From a checkpoint of a small transformer trained on Wikipedia: 4.03M parameters, ALiBi.
MLP neurons of a small language model. Each row is named by its layer, matrix (down: output weights) and neuron, and shows model dimensions 48-111. Each number is 128 + 24 x the weight over its row's rms, rounded and kept within 0 to 255.
A block is one neuron, or neurons of one layer that tend to fire together. After each block is what it responds to, as a language model described it from the Wikipedia text at the highest values.

L3.down259 [151 138 123 168 149  80 143 116 122 152 119 159 151 115 110 131 155 113 174 150 128 132 148 134 157 158 138 170 131 171 132 122 169 139 111  89 162 153 135 116 159 166 143 106 103  68 136 129 117 124 114 152 124 162  86 133 156 123 118 108 130 150 127  88]
Auxiliary "did" after subjects

L7.down103 [185 172  81 129  87 119 174 155 128 112 108 147 169 105 143  74 159 118 126 147 132 118 122 125 117 159 115 152 146 143 119 188 110  88 109 105  93 110 140  76 147 138 125 140 105  96 143 135 151  87 134  97 124 124 128 127 113 129 131 149 126 142 114 130]
L7.down134 [107 141  98 155 100 146 157 174 112 171 155 157 157  91 167  92 183 148 112 151 121 169 146 127 138 131 141 137  94 124 134 140 110  98  80 106  72 114 125 115 134 104 130  96 132 121 185 125 108 134 132 150  81 150 173 144 138 119 133 154 155 158 153 109]
L7.down368 [164 127 117 136 112 143 158 132 116 126 127 119 122 138 112 101 136 133  93 150 100 114 131 106 111 163 137 134 146  95  88 155  95 107 123  98 147 108 109 110 151 133 152 138 125 118 140 117 110 117 113 138 106 161 158 125  78 126 184  99 155 117 102 104]
L7.down442 [137 106 133 123 157  74 118 144  92 140 133  87 109 108 162 110 112 109 119 123  94 157 117 165 117 117 135 121 151 140 164 140 167 112  94 119 126 128 104 168 105 114 127 138 145 118 145 121 149 143 151 102 154 143 114  76 111 148 186 104 105 117 127 124]
Mid-title connector words

L3.down311 [131 116 141 136 110 132 175  73 134  81 116 136 103 161 119 126 121 147 138  74 131 137 158 151  95 123 142  86 105 107 146 148 146 156  94 154  85 131 170 125 156 126 138 107 156  98 117 152 111 118 144 129 131 108 121  98 115 109 140 123 117 132 157 195]
Mid-name continuation tokens

L8.down36 [ 98 106 134 142 123  19 107 150 108 110 145 158 126 100 137 100 140 147 118 101 116 121  94 125 159  93 147 136 139 128 112 104  66  91 131 132 136 133  89 111 147 153  77 133 122 158 154 171 148 109 144 143 137 153 165  91 158 152 141 128 146 139 121 134]
L8.down133 [111 126 129 131 144  20  98 126 132 114 113 136 118 117 146 134  93 102 127 155 139 145 134 143 128 139 104 129 117 150 145 115 112 165 107 127 152  81  75 153 148 150 135 159 130 121 121 109 125 104 130 162 178 121 120 118 176 172  91 148 128 157 130 150]
L8.down344 [121 175 115 114 101  48 120 139 103 120 123 127 149 161 114 132 138 111 131  89 137  72 138 124 151 131 104  84 119 148 138 161 136 171 110 164 146  94 127  98 152  66 100 137 129 131 123 159 144 107 162 142  96 178 159 172 124 153 161 135 112 119 142 119]
L8.down393 [170 145 149 121 112   0 107 184 134 117 119  99 154 137 127 103 104 130 138 128 124 141 115 137 107 131 140 128 137 101 136 144 132 125 101 159 123 136  98 127 118 158 135 122 109  96 131 104 124 130 143 164 171 126 129 124 124 156 129 126 123 153 140 118]
Mid-word pieces of rare names

L8.down169 [139 133 152 132  98 123 156 134 150 116 139 164 140  89 119 133 122 145 146  93  98 166 138 152 114 119 149 126 121 114 145 126 142 142 139 119 138 123 122 145 141 143 131 120 104  96 163 112 120 142 100 202 146 130 131 123  75 128  88 153 106 136 121 132]
L8.down175 [139 150 173 127  98 157 103 109 154 202 155 169 126 148 125 104 156 136 113 117 139 147  77 154 130 114  72 174 130  98 138 146 112 101 124 142 170 155 127 123 154 132 122 128  87 112 128  98 112 145 143 122 141 119 148 167 146 111 161 138  89 134 128 121]
L8.down242 [106 121 133 101 100 138 120  98 103 159 133 101 123 136 138 102 159 107 158 110  94 130 134 168 161 132 125 121  76  93 109 144 144 122  82 164  97 142 174 151 113  54 115 129 106 157 120 127 132 122 115 111 104 128 125 123 122 149 146 161 115 198 158  96]
L8.down279 [104 113  87 109  99 139 134 125 148 164 142 123 119 146 126 125 145 133 103 120 123 123 123 151 125 152 109 103 131 146  58 134 112 118  88 164 150 104 110 141 126 103 102 160 118 115 123 103 131 106 150 114 116 112 122 135 119 160 135 131 166 101 141 119]
Words inside creative titles

L3.down461 [127 130 155 112 137 132 179 114 120 109 106 126 143  87 115 218  68 155 121 151 171 142 115 119 102 165 133 158 124 135 152 106  98 126 156 187  98 177 125 104 140 118 153 165  84 103 112 153  92 152 148 101  90 103 109 133 134 128 161 115 138 158  76 124]
Proper-name opening fragment

L7.down98 [108 156 148 170 164 128 136 135 118 136 148 127 160 109 111 112 152 105 119 177 137 165 108 154 125 117 122 100 102 102 146 108 197 160 125 118 161 148 117 115 120 135 178 117 109 123  82  98 158 116 127 131 134 117 145  98 137 141 114  96 124 148 162 137]
L7.down230 [ 57 142 150 116 177 158 111 149 115  84 119 125 131 106 114 107 164  94  80 141 142 169 123 147 109 153 118  96 151 139 129 117 133 168 140 150 148 134 135 114 137 156 130 125 141 100 144 116 130 104  95 141 130 124 128 105 135 144 150 121 183 106 145 128]
L7.down297 [114 127 154 120 104 144 115 142 149 133 120 127 104 139 115 140 117 125  82 142  98 165 155 170 126 158 127 112 122 133 131 104 102 130 114 161 144 121 102 146 122  99 141 137 137 133 126 148 131  73 119 135 143 136 103 127 147 148 128 130 191 140 135  69]
L7.down483 [ 97 106 156 145 146 136 151 147 111 151 153 152 132 136 124 126 105  69 165 128 126 100 124 131 150 137 110  90 113 137 169 144 137  86 129 110  99 130 128  92 108  67 117 164 110 100 150 150 134 112 107  80 138 132 127 108 135 124  93 150 141 111 116 149]
Sentence-opening comma

L3.down18 [144 136  87 133 111 140 145 139 100 154 125 123 134 137 130 195  99 153 154 179 120 154 130  97 136  95 116 111 129 130 121 130  80 108 109 146  90 143 148 144 130 160 146 142  92 164 146 153 136 146 141 116 139 152 115 100 100 132 104 159 165 103 119 105]
Sentence-ending periods

L3.down508 [190 107 147 157 138  84 135 157  89 184 129 127 128 167 149 147 126 139 110 135 103 157 159  86 113 110  95 142  91 164 116 104 135 118 115 121 143 164 165 164 117 128 142  92  98 122 132 134 123 123 104 148 120 127 133 113 145 119 144 167 109 124  69 118]
Past-tense "be" verb

L7.down41 [134 105 118 153 165 201  87 101 117 151 112 125 139 134 116 127 126 135 128 114 120  87 129 121 135  74 114 115 116 125 179  98  86 170 152 160 172  80 170 111 144  59 166 189 100 161 148 123 149 120 169 129 153  82 107 130 138 155 127 123 108 123 110 159]
L7.down200 [113 103 129  93 136 118 200 113 110 137 148 113 133 148 168 130 185 157 122  99 106  64 157 140 129 102 134 138 127 119 133 145 118 108 147 131  88 105 137 153 125 136 104 139 109 155 133 186 149 148 126 107 117 155 141  69 106 116  98  86 174 113 146 137]
L7.down248 [118 149 109 137 110 123 168 109 141 105 173 110 103 104 104 120 132 146 132 145  96 141 137 156 121 120  94 138 107 112 118 170 103 159 153 156 102  63 151 147 136 132 105 123 116 150  93 140  98 118  73 114 144 142 134  69 105 122 139 150 144 151 127 143]
L7.down288 [139 108 115 155 125 216 133 141  89 105 200 131 111 111 105 139 121 114 145 172 162  62 115 125 146 121 136 156 109 143 165 121 137 169 112 154 134 102 179 134  97 129 164 139 130 158 146 105 169 104 113 114 110 119 122 122 112 161 140  94 145 146  87 139]
Surname first fragments

L8.down382 [128 141 114 106 139 120  98 115 159 173 154  96 130 142 134 139 113 189 144 137 122 150 141 115 123 164 113 134 135 105 136 116 146 116 157 164 107 104 133 103 142 183 148 124 118 143  98 164 145 132 140 150 100 108 130 110  52 125 143 138 152 107 128 106]
L8.down390 [133 135 115 124 160  30 113 155 132 137 132 107 198 140 114 139 134 187 150 154  97 156 127 113 110 140 155 104 138 151 139 181 138 123  97  77 114 121 131  95 134 112 150 132 122  81 154 156 122 113 123 133 103 141 142 121 141  90 122 110 154 109 114 122]
L8.down394 [133  81 133 120 165  61 130 124  96 117 129 136 130  97 145 121 130 103 127 118  93 147 152 142 141 170 140 125 119 103 131 122  82 106 119  92 120 128 118  92 149 123 101 129 117 129 127 111 112 131 153 115 133  97 107  95 104 123 139 152 126 179 106 156]
L8.down415 [106 114 109 152 115 134 110 168 117 145 152 138 144 115 146 156 114 173  97 153 130 149 133 132 138 100 128  91 125 107 140  91  98 113 167  98 151 120 113 100 149 114 133 127 175  82  76 117 119 111 141 162 122 184 139 132 145 114 141 129 110 126 120 114]
Infobox field tokens

L8.down57 [143 158 110 148 130  22 131 119 127 182 112 144 135 185 133 121 112 153  90 158 135 154 120 148  95 114 148 154 122 162 137 143 143 103 135 117  85 151 132  81 129  99 147 124 137 140 157 134 138 109 118 128 116 120 118 130 146 121 133 160 149 133 116 132]
L8.down156 [116  94 105 111 130 132 139 116 158 166  91 119 170 149 152  85 147  83 146 102 122 147 102  83 110  88 137 113 153 106 128 143 163 148 115 128  91 132  87 173 140 112 110 124 107 154 105 140 126 131 121  89 163 101 142 133 142 133 106 126 135 144 143 121]
L8.down213 [138 128 110 150 119 100 135 147 117 178 141 151 157 161 144  93 146 123  96 157 160 127 111 129 127 132 106 111  93 139 112 110 129 150  79 164 138  92 151 137 108 120 121 115 131 122 107 120 154 127 119 135 136 128 118 112 123 119 150  98 163 120 139 146]
L8.down424 [117 150 123 117 112 142 120 134 107 109 137 130 125 143 142 117 110 139 153 159 115 166 128 122 127 191 138 117 105  93 121 127 130 160 112 145 157 139 131 111 121 110 118 140 144  68 128  71 112 128 123 146 129  79 124 125  84 106 150 135 130 100  94 156]
Table row-start pipes

L3.down190 [138 156 113  74 131 145 126 177 105 139 113 147 151 153 127 130 163  96 111 197 126 153 127 109 126 112 126 131 111  92 154 120  94 126 110 107 175 140  86 168 126 138 127 130 133 165 165  97 153 178 121 108 100 137 119 132 176 118  97 117 115 120 144 139]
Main verb after subject

L8.down241 [143 115 179 120 133  59 138 119 118 133  98 128 129 121 150 124 100 130  98  95 127 126 153 124 113 155 128  95 121 117  59 144 112 128 178 123 138 165 125 135 139 147 128 136 146  91 145 164 137 135 107 124 123 131 104  75 102 184 147 116 125 139 154 120]
L8.down357 [177 120 156 158 128  69 151 140  74 135 113 159  89 106 172 136 149  94 117 104 138 107 115 139 128 165 171  96 112 162 115 160 141  94  92 148 155 142  93 126 140 106 121 113 114 137  99 101 132 136 137 115 135 125 120 117  89 136 146 143 112 104 156 141]
L8.down372 [124 123  98 129 130  86 117 141 118 101 145 102 104  92 128 134  87 114  95 151 103 124 131 108 177 121 113 120 134 126 107 125 132 109 186 130 126 137 140 138 132  77  83 117 134 125 144 145 112 156  84 192  99 107  99 127 174 134 155 152 116 111 133 109]
L8.down457 [120  93 172 124 129 161 108 110 148 123 136 133 108 115 144 148 123 153 109 125 116 119 161 139 140 134 181  94 167 130 118 138 125 122 104 180 172 103 178 182 104 142 102 152 145 124 115 110 111 133 169  94 194 108 125  80 146  91 148 147  97  97 111 165]
Predicate verb after person subject

L8.down112 [179  99 172 103 114 143 119 158  93 152 128 131 123 143  78 106  96 121 162 176 109  93 134 169 115 158 144 142 131 151 141 107 136 177 112 134 176 148 142  85 120 130 136 159 101 137 117 110 114 143 153  95 146 116 113 101 117 134 175 130 120 124 113 164]
L8.down322 [155 146 131 145 136  92 150 169 152 134 154 120  92 127 117 172 127 123 153 120 135 136 149 143 157 140 135 130 132 136  94 120 120 121 175 141 117 147 132 127  97  99  62  99 132  83 146 123 158  97 140 107 123 120 115 107 119 113  96 112 129 110 104 188]
L8.down378 [143 127 115 128 113 189 145 155 122  97 124 127 168 151  86 143 123 142 121 167 139 148 173 138 116 143 151 148 112 183 132 146  96 115 129  87 144 119 145 173 124 125 132 122 164 155 104 145 114 157 100 139 138 128 121 105 168  97 142 147 147 110  95 139]
L8.down480 [110 128 112 122 125  71 142 109 116 136 150 102 113 173 140 117 128  98 128 146 125 160 170 142 109 160 174 122 118 125 101 154 164 129 115 144 114  86 146 184 151 128 157 131  66 118 156 107 106 130 123  82 101 126 151 104 135 140 133 144  89 113 125 155]
Surname first subword

L8.down228 [124 143 160 176 129  61 140 141 142  98 125 170 178 107 146 136 167  80 158 144 156 145 131  95 124 129 110 117 149 141 154  99 126 125 118 157 154 124 112 130  88 132 123 129 123 157 103 122 154 186 102 114 124  99 113 140 147 122 137 108  93 119 129 131]
L8.down307 [101 108 196 131 105 105 130 144 162 128 124 112 120 152 145 180 111 152 134 124 129 100 122 111 155 134 117 120  74 146 134 116 149 119 123 129 148 119  26  94 139 115 142 146 128 125 145 128 129 154 131 156 118 128 128 138 141 181  83 106  91 120 129 183]
L8.down317 [173 132 137 152 104 130 148 156 121 119 100 128 139 113 127 123 140 128 116 119 127 138 135 117 130 100 137 124 147 137 140 103 114 115 118 114 146 127 143 135 138 101  96 109 126 143 136 122 105 144 155 140 156 122  94 139 104 177 134  93  78  82 136 179]
L8.down442 [136 135 157 137 154  86 123 127 143 107 172 152 123 127 114 153 141  90 166 118 154 152 111  94 142 121 125 114 114 141 122 143  85 135 108 166  97 116 160 139 123  93 100 142 112 131 132 121 158 128 120 135 151 108 154 172 116 144  95 121 124 131 149 180]
Sentence-ending periods

L7.down42 [130 142 122 119 110 126 154 126 156 111 176  99 137  89 123 123 162 127 161  65 121 107 110 102 126 115 126 126 123 146 122 130 124 139 163 143 108 111 123 110 120 133 166 149 151 162 112 115 102 128 168 148 133 115 104 113  75 142  93 121 182 142 108 173]
L7.down201 [159 132 122 142 134 144 112 118 109 125 137 169 156 105 118  88 153 150 137 124 145 101  76 121 148 132 144 164 138 149 172  84 167 134 103  89 176 106 150 153 182 152 149 123 153 106 165 189 118 115 134 105 132 134 147 139 143 102 111 138 122 135  78 101]
L7.down228 [ 88 110 129 165 106 102 152 126 183 137 106 115 100 115 118 127 103 142  78 115 144 116 175 129 165 116 112 154 101 142 121 163 118 148  98 158 130  71 187 142 107  94 141 179 168 156 127 148 144  64 180 126 126 143  74 112 133 178 122 172 133 154 143 116]
L7.down229 [139 112 143 126 134  99 128 130 140 110 108 142 128 148 126 126 130 158 126 131 125 127 173 138 107 146 109 107 128 126 111 131 131 181 130 140 139 102 138 151 156 147 173 125 141 161 132 122  67 129  87 136 127 143 107 161 131  96 109 111 132 125 121  83]
Post-subject auxiliaries and adverbs

L7.down77 [157 149 101 100 116  62 149 139 135 126 170 144 151 108 123 194 167 136 146 100 110 153 155 111 109  71  96 171 115 133 159 121 132 119 119 158  96 130 108 128 100 118 112  92 116 132 145  81 140 100  93 134 132 148  89 134 106 100  95 121 148 158 142 137]
L7.down222 [116 143 155 155 148 106 150 127 104 154 112 187 139 151 113 142 164 105  98 115 112 169  88 130 132 116 144 135  85 106 145 173 140 126  91 163  97  90 165 162  99 154 141 120 118  95 115 118 141 144 133 118 149 127 138  78 126 130  87 144 136 102 127 138]
L7.down370 [114 156 108 116 134 130 141 131 135 142 113  97 162 122 122 140 134 107 165 151 165 143 131 107 110  65 167 156 114 158 163 141 128 141 141 141 145 165 150 109 102 120 121 149 100 152 148 126 133 151 134 123 104 150 109 107 105 160 122 139 149  99 123 134]
L7.down451 [124 151  98 119 118 100 109 158 177 174 147 129 180 182 147 102 109 128 125 126 108 152 139 136 113  92 127 138 116 133 125 135 118 146 110 155 143 110 208 154 115 102 120 107 105 144 185 137 118 141 157 157 103 153 149 134 112 143 148 140 163 131 171 110]
Table row start

L3.down362 [148 132 118  99 166 183 156 138 150 116 145 129 114 137  63 110 136 110 118 114 163 156 170 125 129 121 124 117 157 126  98 123 141 158 159 118 116  92 115 105  91 112 112 128 146 134 144  79 131 153 136 187 136 169 123  78 133 153 130 138 149 127 100 107]
Proper-name fragments and initials

L3.down386 [ 78 150 136 158 146 145 106  84 120 101 109 112 125 156 156 158 135  87 161 154 164 138 139 101 147 144 167  92 113 136  91 109  87 146 142 128 155 119 104 139 152 129 116 117  68 111 110  97 102 128 108 148 141 138 148 108 110 159 130 142  93 101 132 142]
Infobox field separators

L7.down211 [131 164 142 116 164  78 151 109 146 118 143  95 133 118 109 142 141 120 111 160 114 120 155 134 146 130 158 142 118  72 148 135 146 165  66 130 167 110 200 135 147 146 147 165 114 127 120  82 148 156  97 152 140  95 100 143 105 108 114 130 144 114 128 128]
L7.down339 [154 124  92 129 136 190 160 126 122 111 141 113 142 105 142 121 129 157 131 122 151 117 133 160 125 138 104 124 157 145 121 114 142 126 154 127 117 108 153 126 142 112 112  95 149 149 117 134  97  94 101 116 124 119 101  93 146 125 131 111 108 156 135 115]
L7.down432 [110 147 111 107 152 145 125 127  82 169 136 159 108 149 127 146 132 110 140 132  99  93 114 151 201 145 131 144 144 131 128 121 114 107 147 121 126  97 167 138 125 123 142 135 111 117 109 133  62  87 115 111 135 108 111  93  95 135 118  92 126 126 157  99]
L7.down481 [151 183 186 120 120 145 146 132  59 142 105 129 126  78 133  89 157  77 107 126 166 123 130 163 133 159 132 137 102 120 170 131 128 109 155 134 136 124  81  95 116 160 160 146 124 113 129  87 143 119 150 110 164 135 138 120 129 122 109 133 135 132 115  98]
Numeric formatting punctuation

L3.down99 [136 142 114 127 177 134 122 126  78 127  95 149 144 129 144 194 144 119 171 161 178 147 134 103 107 134 158  84  83 109 171 130 141 142 122  83 115 130 153 132 127 117 147 113 122 135 158 114 130 121 151 136 108 153 107 101  87 143 146 113 128 148 138  98]
Word-initial fragment after breaks

L7.down100 [137 132  96 153  60  70 119 155 155 116  97 118 101 113 100 169 122 135 133 134 118 121  46 120  92 146 148 131 137 145 111 101 157 113 143 134 143  99 165 125 135 111 157 131 117 151 121 153 103 185 152 153  95 183 141  97 134  90  71  92 119 165 117 150]
L7.down192 [119 147  68 129 124  72  97 138 137 162 151 154 150 164 105 157 133 115 110  93 109 100 124 113 165 129 144 105  86  94 126  88  80 136 123 120 128 151 138 169  68 124 162 137 105 114 103 134 124 130 201 127 106 128 143 133 136  89  89 111 161 118 100 134]
L7.down242 [109 155 162 146 118 101 120 111  98 122 138 114 155 115 141 105 110 108 115 151 135 140 128 136 164  99 209 119 103 105 135 105 128 159 127 107 125 144  54 157 102  84 110 127 106 104 157 127 107 184 143 128 122 132 123 162 113 128 108  98 159 152 129 139]
L7.down317 [133 115 160 139 130  93 164 109 109 170 119 176 115 139 133 194 128  79 140 123 100 121 138 129 168  93 135 137 156 105 160 123 115 154 141 125 142 111 164 141 141 124 154 169 135 148 148 130 148 102 150 140 154 159 104 119  89 154 151 106 105 153 193 155]
Infobox bullets, role verbs

L8.down84 [124 129 141 152 105 141 176 124 120 168 156  71 185  90 143 140  89 137 127 126 144 154 109 119 144 104 114 147 155 154 149 140 142  95 136 117 134 175 147 109 175 160 127 132 120 120 121 124 162 110  97 129  83 105 125 142 138 106 124 165 122 120 130 114]
L8.down214 [113 110 104 151 135 126 166 142 132 170 163 175 119 122 150 149 187 154 115 153 109 124 168  96  84 145 126 152 126 133  80 113 147 110  84 107 136 108 115 125 144 176 102 138 140 135 133 131 103 116 101 145 116 132 143 118 147 125 141 114 126  65 145  77]
L8.down258 [ 88  90 122 144 110 122 161 129 117 151 127 153 151 119  94 178 151 112 118 137 112 146 135 111 123 127 140 160 115 103 122 115 125 118 174 132 131 122 167 157 170 155 126 118 182 111 116 115 136 104 144 113  93 148  99 134  94  90 154 163 130 140 131 103]
L8.down374 [159 103 139  85 122 205 101 143 139 113 139 164 122 150  97 108 143 129 141 183 136 123 148 122 131 123 135 145  67 113 129 115 142 138  90  97 158 151 175 115 155 144  84 149 131 147 130  85 143 138 121 145 147 110 146 118 173 139 142 138 153 136 124  81]
Name pieces and table separators

L3.down221 [162 125 155 113 137 101 127 118 125 154 121 137 129 137 114 133 123 110 109 137  89 117 118 137 133  86 135 140 114 107 131 149  65 160  95  83 118 157 149 160 136 113 157 124 150 177 117 162 112  84 116  77 100 133 110 153 128 110 101 123 118 158 132 134]
Clause-starting subject pronouns

L7.down55 [108 148 120 100 105 131 145 112  94 132 151 181  93 161 118 152 100 124 127 111 158 155 139 104 124 176 113 118 148 118 128  93 151 139 108 135  91 131 135 125 152 118 141 116 123 123 128 108 139 134 165 135 116  97 144 111 128 162 130 143 134 141 186 150]
L7.down97 [161  94 112 117 135 117 102 127 134 143 148  93 111 118 114 151 123 151 102  87 176 111 129 113 137 126 125 134  74 111 146  81 141 153 123 141 130 113 169 143 140 157  72 110 153 139  91 119 113 120 150 165 128 113 133 107 166 114 116 148 124 115 164 140]
L7.down119 [118 133 122 180 142  86 114 139 105 151 145 162 147 105 119 139 140 105 143 118 178 155 143 106 164 178 180 156 145 162 115 106 114  97 111 122  97 136 132 123 118 125 137 128 161 149 140 121 109 110 155 138 109 138 163 123 128 131 109 126  82  96 122 166]
L7.down215 [103 164 143 138 158 104 126  92 159 150 156 170 100 140 142 155 117  88 117 134 126 104 139  95 135 151 186 140 140 108 118 105 152 106  95 120 102 106 136 116 147 141 169 157 145 138 127 105 126 116 133 150 114 148 175  84 121  79 110 105 154 144 104 111]
Mid-word syllables in foreign names

L7.down159 [121 156 109 133 133 133 114  98 108 128 160 129 119 126 142 138 146 103  79  98 144 158 137 134 132 133  90 141 130 128 120 110 125 111 119 133  69 120 141 169 170 142 125 134 144 111 109 198 128 132 125 141 128 141 107 134 117 100 123 129 141 116 128  77]
L7.down216 [157 154 133  86 136  88 157 106 113 166 142 116 138 152  87 150 104 113 168 126 174 152 115 109 106 131 148 147 103 118 160 124  73 126 146 125 143 144 123 113 109 153 161 114 164 144 111 114 112 115 145 135 131 107 152 150 115 107  93 141  68 134 122 123]
L7.down264 [122  97 126  90 146 104 127 122  75 138 139 140 127 103  84 130 135 153 158 126 121 160  79 150 115 145 179 113 110 130 128 140 130 138 145 144 120 137 108 172  91  95 112 145 110 124 153 154 110 167 102 140 156 141 101 109 108 141 146 140 117 132 113 111]
L7.down292 [111 118 120 136 168  84  78 117 107 122 102 153 144  82 146 163 106 101  83 105 146 129 153 122 110 132 141 122 114 122 117 109 148  98 118 105 132 110 119 143 135 153 107 138 131 141 119 128  95 139 125 118 156 149  89  98 100 111 152 129 104 145  85 161]
Work-type nouns after "the"

L8.down232 [128  98  95 132  90 112 155 168  86 115 126 125 168 131 128 127  96 115 118 134 119 116 113 100 135 163 121 148 107 123  88 120  91 126  99  65 156 128 137  82 134 132 177 154 130 140 126 117 116 133 114 159 110 136 118 145 128 106 190 127 181 112 100 123]
L8.down250 [140 133 137 151 153  79 155 122 123 140 123 130  86 135 182 116 109 137  87  97 150 171 123 197 168 103 142 119  81  95 168 138 176 146 110 143 125 136 156 109 146 103 134 112 126 139 124 119 120 112 138 131 126  74 133 126  64  97 138  76 121 133 142 119]
L8.down267 [112 117 120 110 120  86 139 133 129 178 151 154 142  88 155 125 137 114 107 149 148 167 171 104 121 136 169 139 114 141 148 169 106  92  91 110 132  91 126 156 157 144 146 102 122 120 111 122 141 138  70 106 180 133 125 116 103 138 152 127 109 122 137 165]
L8.down460 [148 140 113  74 130  67 142 165 147 154 133 128 132 103 129 119 129 196 127 167 190 144 123 118  90 111 106 123 122 124 144 150  79 148 145 150 147 104 141 110 117  98 103 116 117 115 133 163  99 152  86 155 132 134 130 145  89 116 107 160 126 162 121 165]
Inside institutional names